Weights of a small transformer language model: 14 layers, rotary positions.
MLP neurons of a small language model. Each row is named by its layer, matrix (down: output weights) and neuron, and shows model dimensions 250-377. Each number is 200 + 30 x the weight over its row's rms, rounded and kept within 0 to 999.
A block is one neuron, or neurons of one layer that tend to fire together. After each block is what it responds to, as a language model described it from the Wikipedia text at the highest values.

L4.down452,254,238,222,226,224,171,254,180,197,253,214,217,215,235,224,206,182,175,210,137,207,204,220,207,161,199,158,184,184,174,227,207,240,221,234,221,153,212,243,162,185,192,195,159,194,192,194,185,198,178,208,192,183,199,205,222,187,254,236,205,235,188,173,256,206,182,207,226,136,168,171,188,162,234,216,222,211,214,188,199,155,204,158,165,177,198,230,185,222,119,200,138,223,226,156,154,209,193,192,228,178,170,142,204,163,193,206,176,283,166,199,235,196,138,200,214,158,195,230,197,217,184,202,231,238,180,187,191
L4.down755,193,233,200,185,250,172,201,174,226,188,185,222,228,181,178,224,200,213,234,189,194,215,175,161,187,249,205,236,230,176,188,202,256,150,172,231,173,228,249,222,144,250,231,170,196,201,209,171,203,212,217,166,240,202,189,174,189,204,205,213,189,232,169,227,209,212,196,208,120,194,188,228,204,200,222,191,198,200,230,206,174,183,158,173,184,256,190,206,174,209,191,249,179,216,229,216,265,243,225,212,214,142,196,215,203,177,229,195,290,244,223,212,203,162,200,226,197,229,254,178,178,178,217,235,226,180,202,212
L4.down1880,211,246,190,209,229,206,195,206,168,211,211,231,213,247,196,183,176,188,243,195,153,204,125,212,148,190,226,251,199,190,192,159,190,188,248,188,207,200,208,186,204,214,169,185,187,175,215,172,229,195,176,148,179,188,182,215,195,244,180,187,188,257,222,191,162,211,199,170,121,232,212,188,220,176,125,217,205,232,216,184,202,194,149,180,189,238,200,195,229,170,145,131,251,204,229,124,233,232,219,248,225,225,199,214,230,158,140,256,220,222,213,235,198,208,169,90,208,194,204,231,222,233,193,200,153,174,216,249
L4.down2753,249,184,193,219,180,240,175,221,189,207,143,223,217,147,135,185,194,215,234,196,181,227,192,172,206,254,208,263,166,190,229,213,237,189,227,183,220,219,197,219,200,206,206,216,170,136,237,226,182,151,164,158,211,210,154,203,199,163,254,222,215,226,231,192,193,203,219,273,234,229,215,176,228,178,174,194,240,193,180,127,135,166,225,167,235,207,206,207,221,196,147,198,193,258,230,139,170,200,216,245,243,175,186,208,227,237,233,230,184,241,256,206,236,195,215,219,220,222,238,187,252,233,171,232,201,195,242,211
Closing equals signs that end a wiki section heading, such as == Side effects ==, ===Opioid===, also rarely that or before after a clause.

L4.down1353,209,215,139,202,261,229,188,224,197,264,197,162,197,219,225,226,192,131,190,228,203,198,193,202,207,190,234,193,195,227,224,238,196,203,152,226,178,189,188,220,166,201,234,196,192,237,172,224,187,226,229,207,228,192,172,177,246,202,222,209,185,240,196,222,166,229,215,195,149,168,238,271,216,203,234,186,246,230,180,156,208,204,180,161,238,234,222,189,203,197,231,203,213,229,195,197,229,176,207,245,220,227,233,246,143,209,206,177,241,200,186,202,217,150,156,220,209,214,230,186,207,196,197,184,223,167,157,186
L4.down1878,238,207,214,207,187,175,198,205,202,264,235,242,228,172,171,190,191,216,192,201,173,172,175,198,178,234,185,227,164,219,194,204,182,216,207,196,209,185,192,240,201,225,159,168,186,208,189,270,185,251,196,165,222,242,186,190,218,230,201,196,147,267,209,160,205,182,158,171,187,185,217,187,242,167,165,196,175,185,240,235,215,168,238,183,186,143,243,188,188,165,204,220,194,163,193,243,217,248,220,230,244,188,158,211,203,210,158,237,152,235,176,236,230,268,175,266,199,175,151,234,177,179,228,147,194,181,207,199
L4.down2514,228,176,144,220,232,210,151,190,187,167,191,157,223,192,175,205,207,223,197,214,234,200,211,190,211,216,204,173,198,194,195,209,224,195,182,170,176,254,200,199,173,208,134,201,196,241,165,182,125,188,226,209,199,180,190,173,168,238,190,156,155,215,180,264,187,203,220,230,169,165,143,187,228,158,185,219,187,183,207,234,240,187,178,234,164,228,221,188,153,162,209,170,231,157,206,242,200,229,232,182,227,199,197,222,219,186,215,240,172,193,200,159,161,190,188,245,290,194,222,186,192,209,224,176,232,207,208,236
L4.down2709,195,239,176,211,233,197,203,196,199,194,172,239,211,181,176,269,202,200,202,229,211,168,221,248,177,184,146,221,189,184,246,206,215,252,185,210,192,197,182,265,145,274,246,196,225,197,190,175,229,186,258,221,233,168,156,228,230,218,193,193,189,212,240,140,256,204,216,193,186,182,186,220,227,228,214,186,181,189,253,191,211,205,205,180,204,237,224,150,171,210,187,188,250,268,195,220,160,164,220,203,213,207,213,287,221,188,176,219,134,155,164,160,195,186,206,189,191,204,187,199,182,156,188,187,188,177,194,207
The period after "St" in Saint place and institution names, as in St. Louis and St. Augustine; more weakly, endings or commas after proper place names.

L5.down321,198,190,186,140,191,193,208,146,163,244,169,195,145,209,202,162,211,171,138,185,202,201,214,162,220,194,179,146,144,229,208,202,233,223,223,218,216,215,195,201,197,190,201,203,227,209,204,145,153,182,220,209,172,194,174,213,187,164,161,178,164,173,164,182,201,170,209,210,204,187,196,269,213,172,207,208,198,224,195,246,180,217,207,214,192,227,213,231,191,223,207,172,185,161,202,163,215,147,223,227,273,160,177,222,141,176,198,207,230,166,208,191,202,145,228,167,200,227,247,233,207,176,218,199,249,168,176,124
Tokens in the middle of place and institution names: the comma between city and state (Duluth, Minnesota), "of" in District of Vermont, and inner word pieces like Dü-ss-eldorf.

L7.down138,167,193,206,266,213,182,161,154,212,215,256,189,189,146,158,189,174,256,189,241,162,208,165,193,179,150,253,202,170,135,186,202,208,249,171,221,155,242,153,185,157,244,254,174,185,213,192,251,219,215,176,182,210,177,125,215,214,190,214,186,197,197,180,211,150,173,188,182,166,201,172,204,142,167,201,220,158,198,207,216,216,188,227,163,196,229,205,219,216,184,188,239,175,172,293,171,173,244,249,190,246,214,211,209,161,198,238,228,202,195,149,205,198,243,200,170,176,222,234,204,247,209,197,214,193,206,187,155
L7.down392,200,163,243,169,216,174,187,198,200,215,159,258,178,205,171,192,227,160,179,193,129,262,157,201,193,200,204,201,158,217,222,225,158,220,200,206,201,214,226,237,239,153,210,188,176,224,209,185,186,153,217,190,216,164,223,223,237,203,221,195,178,243,150,194,251,229,195,155,175,224,190,182,298,196,218,182,179,149,171,225,217,187,196,81,187,203,215,198,163,223,208,191,188,229,226,189,189,201,217,184,176,195,223,241,170,213,225,255,186,251,240,186,182,212,190,223,188,206,202,216,207,190,202,212,176,198,251,216
L7.down459,179,183,208,160,206,148,189,184,215,219,206,182,132,145,182,243,247,205,162,232,256,224,199,172,230,200,179,217,189,215,162,113,231,231,190,194,177,165,219,194,181,271,208,197,214,181,179,190,132,184,220,219,221,173,180,239,210,276,177,194,191,181,172,190,152,202,266,170,199,207,185,175,253,207,224,217,193,211,187,213,180,238,173,160,169,207,196,216,202,178,200,180,239,180,214,185,223,250,231,193,141,222,154,217,136,176,199,213,257,205,210,174,148,183,258,202,175,228,255,147,176,228,260,239,197,214,199,183
L7.down467,145,170,219,255,222,213,168,179,186,181,255,121,182,202,179,196,183,219,260,233,206,207,158,141,224,240,177,188,167,248,234,169,197,164,223,194,178,226,247,207,170,203,208,150,198,277,175,237,178,243,162,204,203,222,219,188,184,245,194,229,196,199,224,240,261,210,204,237,259,151,195,210,233,184,201,169,199,207,237,236,248,196,214,178,188,181,179,211,201,167,239,216,200,225,187,274,170,171,202,200,173,202,210,217,241,195,152,193,150,173,195,214,190,191,214,196,197,178,203,197,271,190,172,197,192,176,163,240
L7.down500,182,212,191,230,209,236,250,210,182,180,215,225,200,185,187,180,188,196,168,161,217,218,239,221,198,166,219,218,221,219,174,197,217,196,244,179,169,187,159,225,158,199,204,134,161,212,168,137,198,277,235,249,224,199,161,207,217,210,205,248,172,184,169,220,191,214,192,245,199,209,199,209,235,211,150,197,211,268,182,202,229,197,191,264,195,231,185,145,186,189,189,205,190,199,183,167,193,200,232,203,184,233,181,198,191,271,268,163,238,196,214,254,217,214,175,165,185,161,240,200,188,150,183,182,169,169,196,162
L7.down519,199,184,175,175,260,197,229,189,186,177,250,183,197,189,158,216,245,181,197,151,238,174,213,220,245,235,134,150,175,211,197,209,231,184,135,206,169,180,259,224,163,148,216,184,194,238,143,164,209,224,201,168,176,182,203,164,193,272,187,235,274,196,190,172,204,196,196,245,216,238,136,193,260,210,220,220,192,195,167,175,251,195,212,225,241,220,184,198,220,215,225,210,191,214,176,216,164,212,204,210,210,152,250,194,156,197,184,217,248,223,182,214,280,250,227,212,231,148,233,179,226,137,203,222,236,195,201,212
L7.down740,197,223,214,215,256,178,222,166,184,150,232,202,179,216,160,227,253,216,185,238,186,191,215,162,238,137,254,196,259,215,185,184,221,176,158,182,238,177,227,185,225,172,180,191,170,247,223,218,179,252,152,155,145,151,243,168,185,226,136,167,250,193,158,181,175,272,173,216,200,174,189,257,245,187,273,220,155,161,206,173,214,236,197,137,174,237,200,199,204,213,194,191,180,206,188,208,213,255,235,182,203,190,176,186,201,216,208,175,189,157,178,206,205,186,216,172,185,204,214,216,204,166,221,184,158,240,183,224
L7.down834,192,228,219,187,213,205,198,213,193,195,187,210,153,190,201,195,202,199,198,177,203,221,184,194,224,202,190,212,187,204,195,209,213,203,194,194,202,206,201,188,200,218,191,211,171,218,235,187,186,208,195,177,197,209,179,191,200,187,207,218,200,190,203,185,218,184,198,206,198,206,176,187,316,248,192,201,220,192,216,205,203,197,197,218,187,191,183,215,194,200,191,195,208,209,203,207,187,196,217,207,206,219,205,208,197,224,190,209,604,229,183,193,215,177,210,193,219,182,187,187,208,201,205,217,233,196,204,208
L7.down971,234,171,234,193,190,238,166,232,209,172,194,191,192,203,192,204,186,244,153,219,227,205,215,190,282,155,189,248,145,209,189,236,176,198,248,232,158,199,187,214,190,224,171,220,237,249,190,241,267,197,196,213,177,141,239,205,180,197,169,189,218,169,176,226,213,161,192,188,223,194,186,243,191,148,214,214,176,187,191,186,219,214,228,269,183,203,237,196,159,187,230,193,206,219,187,194,194,220,227,238,191,210,194,233,179,161,192,231,216,141,166,175,183,250,250,197,194,221,274,162,207,213,138,227,167,186,213,181
L7.down1113,127,213,151,238,247,195,227,206,248,173,193,208,204,225,250,221,183,207,229,235,160,207,178,231,211,198,193,234,178,183,217,215,187,180,245,183,170,245,246,234,176,192,214,243,162,184,226,171,191,179,208,223,144,181,200,239,152,234,218,158,228,164,171,209,192,162,220,213,193,235,168,208,227,221,218,200,215,208,230,161,206,219,210,235,219,227,196,167,175,217,209,199,198,223,198,186,176,246,215,230,172,252,176,159,245,269,206,220,194,187,183,217,255,234,232,152,237,204,195,183,249,225,188,234,189,177,179,180
L7.down1146,242,182,192,201,202,163,171,187,166,217,212,180,212,269,196,195,235,199,225,179,233,138,214,226,160,208,254,165,224,183,189,224,170,231,165,227,201,214,172,225,212,230,200,194,192,210,204,230,212,126,223,175,211,167,244,225,221,194,235,187,167,110,227,167,166,178,213,238,202,172,176,220,216,236,200,209,263,167,181,251,192,207,160,201,215,198,234,129,220,170,165,208,197,165,169,155,159,215,180,210,236,206,208,192,221,199,211,191,236,200,167,241,228,158,180,189,219,216,202,190,215,232,207,192,233,207,187,191
L7.down1603,261,200,254,201,202,156,232,204,191,244,208,217,175,232,208,216,203,207,181,245,248,223,198,179,176,214,173,165,221,202,133,149,183,194,192,215,208,249,223,179,179,226,201,149,164,196,183,201,212,185,171,134,193,170,196,216,222,272,155,211,194,231,125,195,213,196,219,227,167,213,243,222,257,243,199,176,157,208,228,195,212,249,205,178,181,186,212,232,196,155,165,171,171,203,171,195,177,203,235,221,207,179,271,154,170,214,243,197,201,134,165,249,199,170,232,239,195,222,219,223,211,118,234,176,200,171,201,221
L7.down2075,201,257,215,194,231,167,213,203,265,199,203,131,255,232,199,181,195,171,193,228,186,230,169,224,138,225,238,215,211,227,204,222,211,198,211,218,171,202,177,188,207,159,197,242,185,222,211,179,216,210,217,199,189,177,254,251,202,185,186,183,156,190,172,253,200,209,210,235,225,224,221,247,205,114,190,175,201,204,218,189,190,215,170,205,201,193,176,134,184,161,186,168,244,238,199,183,187,177,199,216,205,240,216,275,212,189,206,216,160,177,222,231,189,165,217,141,220,178,214,192,216,214,184,202,204,205,201,212
L7.down2379,183,178,199,228,227,206,212,186,277,234,227,218,181,189,218,153,135,187,206,164,201,205,260,246,206,182,229,200,222,250,205,208,200,246,202,156,183,203,231,158,207,199,176,206,221,202,191,218,164,291,182,171,200,182,170,165,206,223,206,159,213,203,189,226,208,181,168,200,183,214,220,213,237,162,190,170,247,183,225,219,215,200,190,172,212,227,216,249,178,182,185,249,239,184,231,205,208,156,238,215,228,209,220,201,201,248,242,150,237,176,209,144,215,169,155,232,204,182,194,177,260,179,228,223,180,191,226,194
L7.down2530,192,242,239,223,203,160,239,213,177,187,188,218,165,178,190,193,195,218,216,183,213,211,186,215,179,233,208,194,196,237,195,181,203,172,264,193,205,190,228,192,182,199,200,139,175,199,181,202,172,211,164,195,199,207,223,212,230,213,133,214,215,191,200,186,185,184,214,202,206,237,208,230,252,178,169,206,191,138,242,194,193,203,220,194,183,224,212,250,136,164,196,191,162,252,205,212,171,216,213,211,169,208,216,187,193,204,208,177,489,154,201,211,175,188,223,184,204,194,186,192,206,205,190,197,221,172,216,248
L7.down2610,182,218,208,204,213,217,216,204,210,186,186,211,174,182,195,178,207,195,200,181,199,212,212,213,206,179,194,202,194,204,189,190,201,191,204,201,205,177,210,187,199,191,192,202,178,198,217,193,208,204,200,179,198,211,195,204,196,178,194,209,214,201,225,196,195,180,225,182,217,199,178,194,280,205,189,198,195,182,207,204,200,204,197,220,197,211,188,209,187,194,175,187,212,190,198,194,200,186,233,192,203,216,210,222,178,196,198,200,571,188,199,185,194,189,219,196,186,177,201,183,188,208,212,215,224,204,187,197
Closing == or === marks that end Wikipedia section headings such as Early life, History or Reception, plus some line breaks ending list entries.

L7.down105,175,227,212,210,221,219,276,220,235,197,180,202,184,157,210,203,171,221,243,247,194,199,252,208,206,188,137,213,197,202,163,166,183,209,154,187,147,182,200,249,190,197,202,226,150,215,168,181,215,250,271,224,212,178,196,191,192,212,190,236,159,212,259,220,212,201,179,176,187,198,201,239,234,199,168,151,249,184,218,222,263,180,201,213,154,230,253,200,217,227,228,207,237,183,178,217,214,217,201,223,190,192,226,222,214,285,189,214,197,150,173,273,219,290,225,190,179,171,262,209,168,110,206,217,188,208,146,220
L7.down330,184,229,195,226,231,155,157,251,232,222,133,205,224,214,209,201,183,172,216,256,176,224,228,152,251,169,207,185,206,204,238,284,201,204,187,181,190,197,227,172,216,220,221,186,191,185,123,186,168,190,215,155,152,202,201,160,158,147,179,200,239,198,206,213,232,198,199,164,192,187,172,187,252,168,160,179,156,160,204,174,201,200,227,203,216,237,146,266,213,188,208,201,233,161,232,216,222,227,189,208,169,189,193,168,188,203,144,184,202,223,172,210,160,228,173,206,203,207,250,165,235,195,239,190,232,223,224,198
L7.down340,209,231,193,192,252,162,177,216,179,186,175,221,177,238,189,147,180,196,220,136,235,181,223,240,180,173,230,216,213,226,257,235,200,174,194,206,194,201,242,227,185,169,163,231,210,209,241,229,173,243,216,212,245,196,187,210,181,260,191,219,196,268,250,226,191,174,190,173,169,168,192,209,186,150,191,270,261,183,171,175,143,164,155,173,188,215,219,160,217,186,196,174,178,253,224,189,189,209,230,238,169,175,183,163,160,183,199,168,198,166,168,252,147,170,173,210,189,215,177,237,196,150,147,186,215,208,182,195
L7.down370,192,140,223,213,220,276,231,197,220,167,195,196,220,192,251,267,223,253,241,188,234,211,287,170,246,178,193,237,261,247,209,183,165,200,192,205,132,201,247,231,216,205,169,178,185,223,164,185,196,211,217,223,202,189,204,156,214,184,202,218,170,213,253,227,224,209,167,178,213,147,172,204,306,155,257,235,182,227,180,157,198,206,239,205,150,216,281,157,244,165,177,230,265,184,169,175,195,237,217,208,156,212,204,238,214,233,222,211,158,103,243,231,240,233,253,190,212,150,219,182,214,138,127,202,155,204,187,162
L7.down516,234,223,206,207,210,157,214,200,206,217,228,193,238,221,237,241,182,210,179,236,171,245,182,192,248,177,179,201,165,197,223,225,216,232,201,179,195,166,211,221,213,192,212,217,213,184,202,174,188,172,186,218,208,216,157,162,197,176,223,263,206,171,242,201,193,105,210,222,179,230,184,209,223,227,178,221,182,222,195,249,230,278,266,216,201,196,231,155,277,242,221,184,163,230,161,205,215,167,176,240,148,191,214,251,173,215,123,236,128,165,216,294,212,266,179,191,209,211,221,236,173,215,245,187,233,197,161,191
L7.down678,140,243,181,219,225,189,190,189,216,164,165,218,203,202,183,192,165,261,222,170,302,142,241,224,225,178,194,203,207,198,193,207,232,208,219,217,154,181,215,244,172,164,263,193,207,193,189,134,177,236,201,209,216,267,189,194,179,182,193,202,161,213,239,204,250,221,161,280,144,210,215,224,191,213,203,195,159,190,213,165,266,142,214,227,239,232,179,204,220,183,146,178,257,237,159,170,175,175,207,197,216,198,222,200,216,223,173,220,147,172,208,212,192,231,197,190,178,225,194,190,165,172,153,225,167,179,189,198
L7.down1035,193,216,201,185,229,156,243,203,240,168,204,228,193,202,216,255,226,249,208,241,233,225,225,245,175,211,165,182,236,183,219,161,205,204,173,193,245,252,233,169,185,193,170,258,175,221,165,217,205,180,218,223,255,131,185,212,199,174,169,211,191,211,216,220,278,180,199,206,162,179,182,191,238,249,198,177,240,172,195,251,232,162,223,234,194,224,226,187,213,254,167,217,239,212,256,185,220,150,226,180,205,188,243,207,165,227,170,179,197,177,236,245,191,249,172,203,274,153,227,160,223,226,200,198,224,192,198,226
L7.down1922,196,200,214,170,202,217,164,148,168,218,188,181,170,196,188,300,171,214,209,194,224,202,256,241,227,181,177,185,169,159,193,200,164,237,198,208,185,191,181,231,173,223,147,222,178,148,136,207,154,197,236,183,176,181,215,193,227,192,235,193,113,224,266,193,206,269,201,200,203,189,207,219,199,195,156,216,221,187,166,248,221,239,204,208,213,194,230,184,218,250,126,250,226,226,191,213,176,174,197,195,251,156,186,193,192,201,161,176,183,207,195,256,216,202,170,168,174,155,261,202,158,182,217,223,228,169,187,208
L7.down2008,223,226,211,198,190,230,169,184,211,224,223,163,203,216,210,207,149,201,186,176,197,226,219,211,274,159,182,154,180,194,204,202,182,166,219,214,242,218,214,212,250,214,183,198,199,128,179,201,203,177,183,187,141,205,225,257,213,198,218,186,219,262,126,222,211,183,189,181,231,183,167,190,198,234,189,219,213,242,191,220,192,173,223,194,240,151,162,220,255,179,219,205,280,145,224,251,217,225,188,176,193,196,186,182,218,165,209,245,186,225,197,168,225,157,118,252,168,210,208,168,190,275,192,179,230,222,209,190
L7.down2031,199,228,201,197,210,167,196,209,234,191,226,223,254,123,167,261,241,244,218,231,221,241,254,217,224,198,161,218,168,188,192,168,226,226,147,183,253,186,218,178,169,169,175,234,210,153,184,207,168,208,133,219,195,161,195,167,214,223,209,214,200,244,192,224,174,216,256,202,146,250,178,176,188,198,183,178,195,242,191,186,176,254,162,219,173,157,239,180,213,168,194,241,127,226,183,174,182,172,158,210,203,263,203,192,173,253,177,208,210,187,174,203,203,191,187,152,186,154,235,209,219,196,212,193,190,189,151,231
L7.down2065,201,207,217,201,227,165,94,225,158,237,232,249,152,173,188,198,243,194,256,255,191,225,268,214,206,244,184,197,236,166,162,210,241,196,192,215,181,223,214,252,188,139,187,276,170,210,247,168,194,179,202,231,262,209,194,211,215,200,217,213,161,205,227,228,234,240,155,222,213,159,173,211,231,152,221,204,267,195,183,176,269,223,169,200,252,213,200,144,206,182,198,181,186,194,217,186,124,182,179,230,217,201,245,178,182,182,192,232,170,246,212,236,157,210,193,194,190,185,214,176,136,195,219,156,175,180,158,194
L7.down2096,216,200,195,219,223,184,217,212,273,228,195,214,197,206,191,204,161,216,185,242,241,216,257,204,168,201,150,182,249,189,211,144,214,189,157,203,131,190,233,216,168,181,137,252,183,201,129,223,163,257,250,158,242,163,174,148,234,195,143,233,192,210,261,196,238,236,232,174,187,191,171,205,238,237,180,198,225,184,202,175,227,188,220,211,194,207,240,202,196,201,170,192,205,198,148,177,212,173,174,221,192,197,186,206,143,233,168,247,197,123,232,223,221,232,203,216,196,184,238,216,190,139,192,248,190,200,163,220
L7.down2476,186,142,190,223,166,165,188,252,207,105,156,250,150,192,174,253,210,211,280,176,189,245,192,227,201,256,137,189,168,218,254,194,224,207,230,134,172,215,180,190,170,254,208,160,223,214,194,205,185,225,239,203,217,190,177,241,142,171,143,278,164,198,212,124,216,271,168,213,210,197,222,164,212,188,239,189,208,204,234,189,226,174,156,183,148,216,175,244,195,234,183,232,211,205,196,220,215,168,166,210,180,174,198,181,240,197,146,164,207,207,140,154,200,167,177,181,208,189,205,204,253,185,197,193,237,259,185,210
L7.down2486,206,185,199,245,194,208,172,197,216,181,167,266,269,213,161,163,193,244,146,255,211,229,250,196,175,202,229,168,159,182,251,222,211,181,207,185,168,208,229,209,228,267,193,181,205,206,198,179,232,135,240,228,218,168,183,118,214,206,212,169,192,188,196,233,137,218,208,196,161,195,192,250,178,182,225,174,172,155,188,281,242,253,232,213,184,214,167,233,190,191,174,244,225,109,217,235,184,180,168,207,193,251,170,266,203,162,210,196,185,221,176,176,212,215,254,220,255,221,174,189,167,223,164,195,198,207,227,214
L7.down2499,217,217,194,241,186,224,205,183,190,204,203,158,227,223,200,183,193,218,154,212,184,213,219,202,205,234,200,242,185,186,215,180,166,216,217,206,208,153,253,198,198,249,204,177,169,216,209,227,229,213,188,187,180,165,208,199,205,169,187,184,166,125,192,205,198,216,215,132,199,215,160,238,218,152,225,182,202,228,197,266,227,219,229,194,229,208,212,261,177,179,190,179,214,196,160,256,186,183,226,228,209,227,171,147,225,205,175,152,122,205,192,215,193,190,205,179,228,216,204,235,234,222,179,220,181,172,189,238
L7.down2730,181,189,211,250,172,239,239,242,192,185,162,208,199,188,175,219,195,168,254,154,189,209,209,223,248,229,164,232,179,168,256,146,203,200,193,165,196,199,210,208,172,237,194,198,224,201,195,174,187,169,229,222,201,235,210,201,249,216,220,225,242,188,203,167,252,229,211,197,182,163,259,212,249,192,152,225,228,232,170,217,227,214,186,152,164,245,248,241,176,220,205,201,249,158,208,157,203,230,243,185,141,192,198,230,267,204,199,233,122,163,216,228,200,221,188,224,173,177,220,163,170,147,127,259,191,184,240,212
Mostly the comma after a city name, anticipating the state or country, as in Richmond, Virginia and Greenville, South Carolina; weaker on hyphens in compass compounds (north-eastern) and other points inside names.

L5.down2008,240,211,196,222,200,177,203,212,220,206,183,231,204,191,205,222,209,164,220,125,170,267,205,167,175,164,166,215,152,205,152,220,224,198,235,190,226,164,229,190,202,198,199,230,201,244,225,190,206,196,194,172,196,240,161,222,226,209,192,244,279,166,186,180,205,182,192,220,174,225,209,242,220,173,206,225,190,164,186,232,191,185,249,180,219,213,222,178,220,182,193,166,229,224,180,183,166,181,203,249,111,185,219,210,183,152,182,234,186,189,205,207,206,196,274,207,219,164,167,187,213,214,159,233,206,173,120,227
Closing == or === of wiki section headings (==History==, ==Personal life==), hyphens in suspended compounds (Cretaceous- and, homo- or), and only after not.